Part of a small language model's weights: capped logits, 491M tokens.
MLP neurons of a small language model. Each row is named by its layer, matrix (gate and up: input weights; down: output weights) and neuron, and shows model dimensions 16-207. Each number is 128 + 32 x the weight over its row's rms, rounded and kept within 0 to 255. Numbers have three digits each. A neuron's up and down rows have the sign that makes its largest values positive.
Before each neuron's rows, "fires on" lists the tokens most often at its 100 highest values on Wikipedia text that the model never trained on.

fires on: "\n"
L8.gate713:102152174109140100147181120164162078095094202111156099183093119125161135062124089078142082134115095169132110070161099103154093126122105145163090184140173126127111124107120102122161130109117101051114141115125132212102102097152121133136105148121134106127123166089125123123061093203172085127115144098091104125081144088136151141171139110139087152149129080122096095110084128104074138192120134139140165159070115113140113130149073142164134093114139055127080154061098090136148099082088134133147173094183153149110175140093167129105138144104125107148077175077132155165119154100118083156
L8.up713:158146146123081128100150124104132110128215125100130170129132150096163094091145167100147123110132120101161172106086160129143107149133154131148038107182113172111117167085137120052106095156095155116137168187150133116141128171160112126077076106039158153131146145148090104131123091168117052087086111077118104079180097081150122143136148092129159110101110110058177121167137110122079122118156086136163131150135132108097096216129053132114159124080186102112123092176104117088105086132138144115137127142157103201153091073112158064136141156065125129178133147124122136130134105133117138115
L8.down713:145111144154180153111137149175172126144112185124124044193074141126129085138115141094126119136139148158070161125147117112150123198133119109154129133132139104166078094112155093164175140117096162093125169108153142163147132083149114113140182166171138104072173182134133084066159131111161129073126152141054127170128131135091151063156130187117142087118139088176129130151159114134122096163124120142093140132180096170157132147125156111076108127140144078191104135138145158151169171141144095070138111115095118102120150134125122159080118129165097059126111160175130117104096104086056124148

fires on: "\n"
L10.gate251:144132141095093112125130174145116144165180137122151221147178134072102168115083176101154117047199108113113145108137164080140113142129077173164053144130185076134141094170103088119114143079124173161158161116171109171129140149132086146119092148075185078129171121112098114167104163132142127128092114136140125096153175085167135186137087163126113143116180058136157137140143129119116110179111121099110129182089140114148115189138104134138101114133153165129123117143139117108122084142080159131176092129155142103124111102124157136129159174091120113131128191177145155103078135083118097148
L10.up251:156152149125061127115113136154090196160105137114091129120172100076107153136143156127100129008153061099135119101112171110160138132105120105173088160099135114113134162086077065161124148082072145128102137093191139176156115136142112089129119159060121146138126100152118148196090186121098129120113096154147096138112138100165069181164068129125088133114103107153158129164102149148124049186143094144106129149072157150173134168142160153179116120140175118122134117115180143126128091148135196161145116115158151141143052123105121187155160122100130099131102229140179131130110140083118136061
L10.down251:122139085099096132098194131108076077139119160118060168130166153104098123063080060118132182136107141143127115190131090176112093078093127129073120119089116136144118119168159139168140116112140100184107087114076153126126147115124145176152141128144201115117144132116156097075155158128116118114124149129153131091100175117121151107143152195122143111157141143123158118098155157155153151133134160060116123138193129106122138108150110092168124114143129178167107083143129137070174123187080193098157172136135115137037087107120170103146100141099123067106146076088084151118165136155137145161

fires on: " the", " his", " their", " its", "s"
L8.gate506:113125122148125112129152190110121175059107146143118131104146191097151137170134126120122151112149173106081120115163092138129160143114157107129206134163139164121104092163104158147180137136192125098137135138156175103126143140123173190165152140117188227145156133140113112118149130134119164098154147154153151104150128094081173130136175083187198140129123100155138162105107122129153085116127114180203122098178072145105089089155105138146144165132066163123110111167097124083091164206051137174153098132114081066126111156142145190157141124100130173164154153130145170131096147071117123168
L8.up506:159134107116129130138090178088090173157122136165130144132144126144087113086131108061119114146129138112125124088095147100120147159159117104131135141133145187117200109153115091094130146163133114159074129106130083134142140164144089084185205191148161147130082141149130157092114111128097154099127089097167104117150115068143105112150148053192170118169175113114123093054195140148145139031170159140128092114135133153115133086139165144152115161163138139148108133233119147101099173138117190092151203105188151122164103137118118137159096129129136133116153112125125196169148206116116109089
L8.down506:127165100080139111132166159139153125132147132105173181139132113108109154103124122206138179114114084085175065099113194172063105105130135078145167074103064131146130116120147079162126144120103125078147080125051116117173129141170119152101128177125129109149156147149111131101126145111074082130138135167142149156152150106157134116126121081128186119147120169117140145171184146073062122180162114157107186137183099152087112145095139154191114157077151115124112064120132123110107127126126155174155137090131124135139151117116161168156126138079089109100106171158178129181101125145110103115

fires on: " |", " ±%", "9", "1", "---|---|---|---|"
L6.gate353:167150151162061084102161180123152082088088089136110174050119117127181160111099142141075179130163153132089135113088138112112132129136113166136101083190174093183136086210121124117104131097158150138170146122105093107083167125115189139091145101092135160167052034088158125110130154118143124116088145134084111153125120162201096137133182091153139094079134158094184101205125127157141167080134151139125093149112061130119080142091178114104087149169109166135124141203140119113104174072098152141126150106148115065072113162145122114135082113146137158159122136146118091104170141148127104115
L6.up353:193096179098118092150132140132092133106168094060113163106167117073114114143146153152081175106155110126129141138117071070083126089108062158174186107158138149145152150175136122104138129066140058091124121163143126083160077153117158120099142163102157114122128080069122133120168106124092120181126133150072120111177155088096125145137112181098124116174159126136091151136104124116160136125148157108090136176166137151116131155162095129105141115123092162136074117184176121067127138112139162115190134078181112119111137145154091117136098140134123148139112157160089124132101077098073134101
L6.down353:165134115153080121114126155100153108150151132156123130151115103174106189102061159136133121140130163125119204105162098115162095046095126130122102137155095118157142051176132180128126095078134183202133130112107135158086080097169160160098103103085134159153159110120122175087123159068153097119131067093127148120081090160155077123214211118109129164114198113103097148168105111109098078100149158100128102146108109156127161132099172144127093107106110099141127151134143111118159139108174119223115125129157104105071074211131095135122134150165148130123108145096106113135133117167140170127

fires on: "\n"
L8.gate665:106124116107127139137153162129134122135158164065054172066131095121130119135150160099081137109078136171110145088116231095142092140141058113157063206134186112154104144176163098121152081119173147163077143126167157117106149075100170109120063130149205144149125155092112100149174138177140139135098116130130180122106127017138107165114129135180105102090110138060149133163130126162123085133102096062134115181098105133121140125120049127127196127149030110136117179101123155125129100099087156132135140144146120162105106183138136120137086148128101073150103148143119153125108145096170097112
L8.up665:095190060142163100122136055067138185124148164088047100128083059123197118162191107082131124097115200207122162182121197091120104159158155124182125179188143128169113109117121095158153107136144131157163126184146098125125120147125140152146062152085152089125130117105139138160163166160166135137155138132138110144186111112170078131098123113139133077121086112139139158102105115186077147094153075121102107147121131104141160124127119165102125133112083191134169114061111106126133126151176108154159143177163163161180155173139121127144146077107114112158086102112134208166131148077099150101
L8.down665:113130157144152076096129115132111121090138138076071228146167106066108131149118079094110092111116139093098076098129184109092188147128163167082094051108142104147141151148115117146105092122138167184076112003132124077091112044125169156121110083144113147133086127151097142108096127159135105123147150118105062152093198051162132129168149103117081131093101154127171145128101168141141140152085113124116125133127111135119114146101107162124100110145154067125123162068129109149078130157150118133115176119155099174143056101166135123073118138159109110149072122099097122081166129146121106132

fires on: " a", " an", " A", " According"
L9.gate426:099115094185138127069132137160097162166138076140076125098144155140166203162103118139143088110152111118054165142188147039172094169113079109110158120168162141202092147094180109138092134077178143124181110131174116106126074121143141121134121122102133115127124112110135130167139129101076099151123133225104105124106124087122156102165156162135164119106065086131133135094138104147086122126122078145116117126077100139105073103126136140121144118128138092115151098140128147157144058089151105118112151099126169111083112171156099128132107093105201111175108097125150154114112078160113120134
L9.up426:175126106137138104130163101114094156091150113095086113093150109116144142119139160108109159107102200172084103155128116102153125138186127184118113100172068110145157081141181190107143108106161181083015174147114158118167081167122141144114138114100155138124097151091124160113149168123094146104138159139151126104166130141125128124169140112129144082119091100135077164129162108087095148167103218122146162160186155190180143131138107141098102135090132126072208102116134061137100073126081141142122074070158127150088155150138132070125106092132166098129155133118101121107174073113148084186
L9.down426:106180150113120130142115199175117123147161149112136144191149162157089180142064109077126161102119156117142166169068114140116154112124123120079151140128155172093127191124123121153089084094199128109148045148101104147115130132149092125133143115097081125160134140149140173119134117139144096203147096087144099164135155116125122068178122142108116108204156144113104155135130121093183137075154171065146043110161157079121118125161150127138142183128126125101127187104138145129148107128167067088177093068106126120091164106113122149059147161173133162109136104092119127108143087080129173152

fires on: "\n", "---|---|---|---|", " |", " TV", ";"
L6.gate562:161098144113099127125113145121074140115129144138100219106115148124184085166136130130131137146136092098105121146089127159093126146196106131125103084105144145156108117255116100118102129157133122096174161100115094108095132108134166114106125113125150215138123118096100187173171068091084082129160145152144122194180073123147188151149121128147121116082085168131104092139159135147139122198090096111091146060088102118095122116109121136123098115098148128110115130121100088192167143084063117201119114137166124102116104141177081145143084146125132117161092198112135126120151149108132083111
L6.up562:052112102132144123091175117144142058106151080143080115135122138090176149171116111130096125138115115129098126152129157145140075169129139131186087142098151152173144139185103091087087130111168175077137157121118138124089131136098106116093102146115096137171088064129076141193101120100109148103114125151116131178078099104134083082158113170161103175098086141108145128120114131121119074176135079100116099161108162117136065130112129109111118119154152165160181104108163129154120193106080139170118133125203113106093116076178101215153115106148094119103126149136133175108177163129153065137
L6.down562:172069139144096152141164115156125169073108118164091144104134097140144191059060083111139180101100144122094107121107110145155128098062146175074092139147133099063112087119149147149173101109096101151132159144100153115146134120103124099152172141128145138125112089068122070145159113180178097136131148081082124096140152165114127159100168156120140078132160125083077137088070070177159201091147124138083189110165173140170166122168114087174114156104114089161120110092162141122144126088141121148136178100139143093146164189105138066096129105165114135114097069104079160190093123141100149060

fires on: " |", "---|---|---|---|"
L5.gate721:160092174131090146120157180155076087059129098122093180122141125125176141183150114159108175188124101080125140126142122113174124115148115139168067149155194114128141140201138119173097106083173171116131153152133130082127093090116176179141108114092098167145062088123122189159119095163088143142125185146088159155152142147159135184148168151147106123107181157111134124143130139173161174106081158160046123145126143171066126135130105108119048139145154146133089165116164133177139103047084148150112128095191098066066057102172141138108096145112136136124087175137128133116151075119108126088
L5.up721:187114168135072131108134153128084104065079103107105161114140112112179141158138140163145184172103077093154152118130125117174124118147103154161071164137173118134152146210147112178118118085159168120126154146125101093130097093127150181151144111103066174123067106115151185135123110139107150142142155149111164137135158144165125171118207153154122128121212155104140105146120153162127177111082172186041130103093117173075162142139137095140032144145138137101106169147173111191177130056090133169112128080193102061086074074162154120111114144099130151122060150138131141115146102119117140103
L5.down721:142128137140069106118158122133084108081111164135110147085099104083107093082090124129121133113096082126076176101166100091145094083111166130118045159121118136069139175175121120060113084086151096154089129102103123153117080139133113130136158136110103165137130092076174169086157152099172117107090100105111096100087194149116087156179185147152141180127221127109118138119092083064105173128085135123142062197107156108157132108143149108104066117114170089097116095133122135175195168149138138118158123116117136109110079173153107142125120135148140137121061157126120131109142105120146143119

fires on: " a", " Votes", " an"
L5.gate584:164168137110123142136148075127077143078108075134130051116120134108119150107174186135167153120105145144147190099123148111118074102181097109125105125139127099108114127166134163113142092154129188160132124123130125171134191113172157154088118137062095151160139183173162134104115128142041094157140193151153125133134097216107113160122198143071132122137091136122124135158135125089086178139151109174129120128171100153128163093114148070134104206108179120039124158076060121123102123152106093137099151179119127117142087177124126161105166137136140098170093100123120094108093101086186104109
L5.up584:155120167103154150118161093130179148091103140096169109134126121179106155131147169107145204132123093089090087162125144178145127204172119145046118142155067158109130115168126194173164123142114148119088087128119109100140104100181179098111127085093139209176123095072141140106101146160113101123209108108149107116118172215145115130191146098126152108102056166142126162118107164125108141066151133184123127156168112128176141113136110197092138117103132127061157179131118155168136134186073133118140108105131088103137076151069107114106111140063177133135116097152138085121112113132114167160
L5.down584:079166114169135126167070161193070155151150122148116135118203119099154123166153067159083076069107161115190144100140155108127191073133208124164102089124181148193162108116172071104120137088110105105199134118173109141151129180133139145136122134109098077125107143087151124142159153170182150152094087103114145171115090094141119085080137150159112137115137148108159060135132130156163123160082104137164117142124133126122117133100092086134094094077101083172022086107154116114094088093147108101130141158149127146171185134196166175151115165141151097050154085077118125095132111145162087141

fires on: " the", "s", " its", " river", " from", " his"
L9.gate567:134178135123125096120151144176166176144028153162113105150138142136103088147089074112168117090176094111148124130128128139112128146165075094126117092154152181112102115106136137120100119102115115084098149140103123121141161111151104154174110108179131140118088096139098204100091116101102089076171129148126135087142055120178199091146074108115152140119119066078098124127120074136179123126156161103109176126110139146120081052128140109120139149142094142184082131200198144154066134178082105096139131133150087147134150111160120142121161160131083117070136139207163132119133173148128171096
L9.up567:181107100135066090119201128089094106119122109129105218081111100107116130121103112096137113097156134112087135097179146106076150162119125102073171095142080141114141130117145117151133142130103129105102125122077090093186117071129061121163114129136114148116131104121140146118134061085145135144184130178153167128153178048114097155131114181137138209135121124156150154124204106164155124158187133178115068111136163096123132132152134134059136144124123178131131106150126095099076158247064090127116156095168124146129098111130127149112187181147105145139106146147098112175175112146083142151
L9.down567:157172127140136077190174146089095143114132179094101114172157108166121097192071052087138117125074094118183081143107115140099084106174147134158160132144157143172049121184097153154198166098150121104155114154086118150084183107182150084118121109148121112121183125159115184055123165158124141115082150168128080115149105153165181152136089103124149079168136138116157103111086135079095120133210096111136155170156109191063096115129097169140140129117148101134110075164176150114147118134090084094174121088105104101113134125073143131170156102128148098133106084142141072127060112152121117123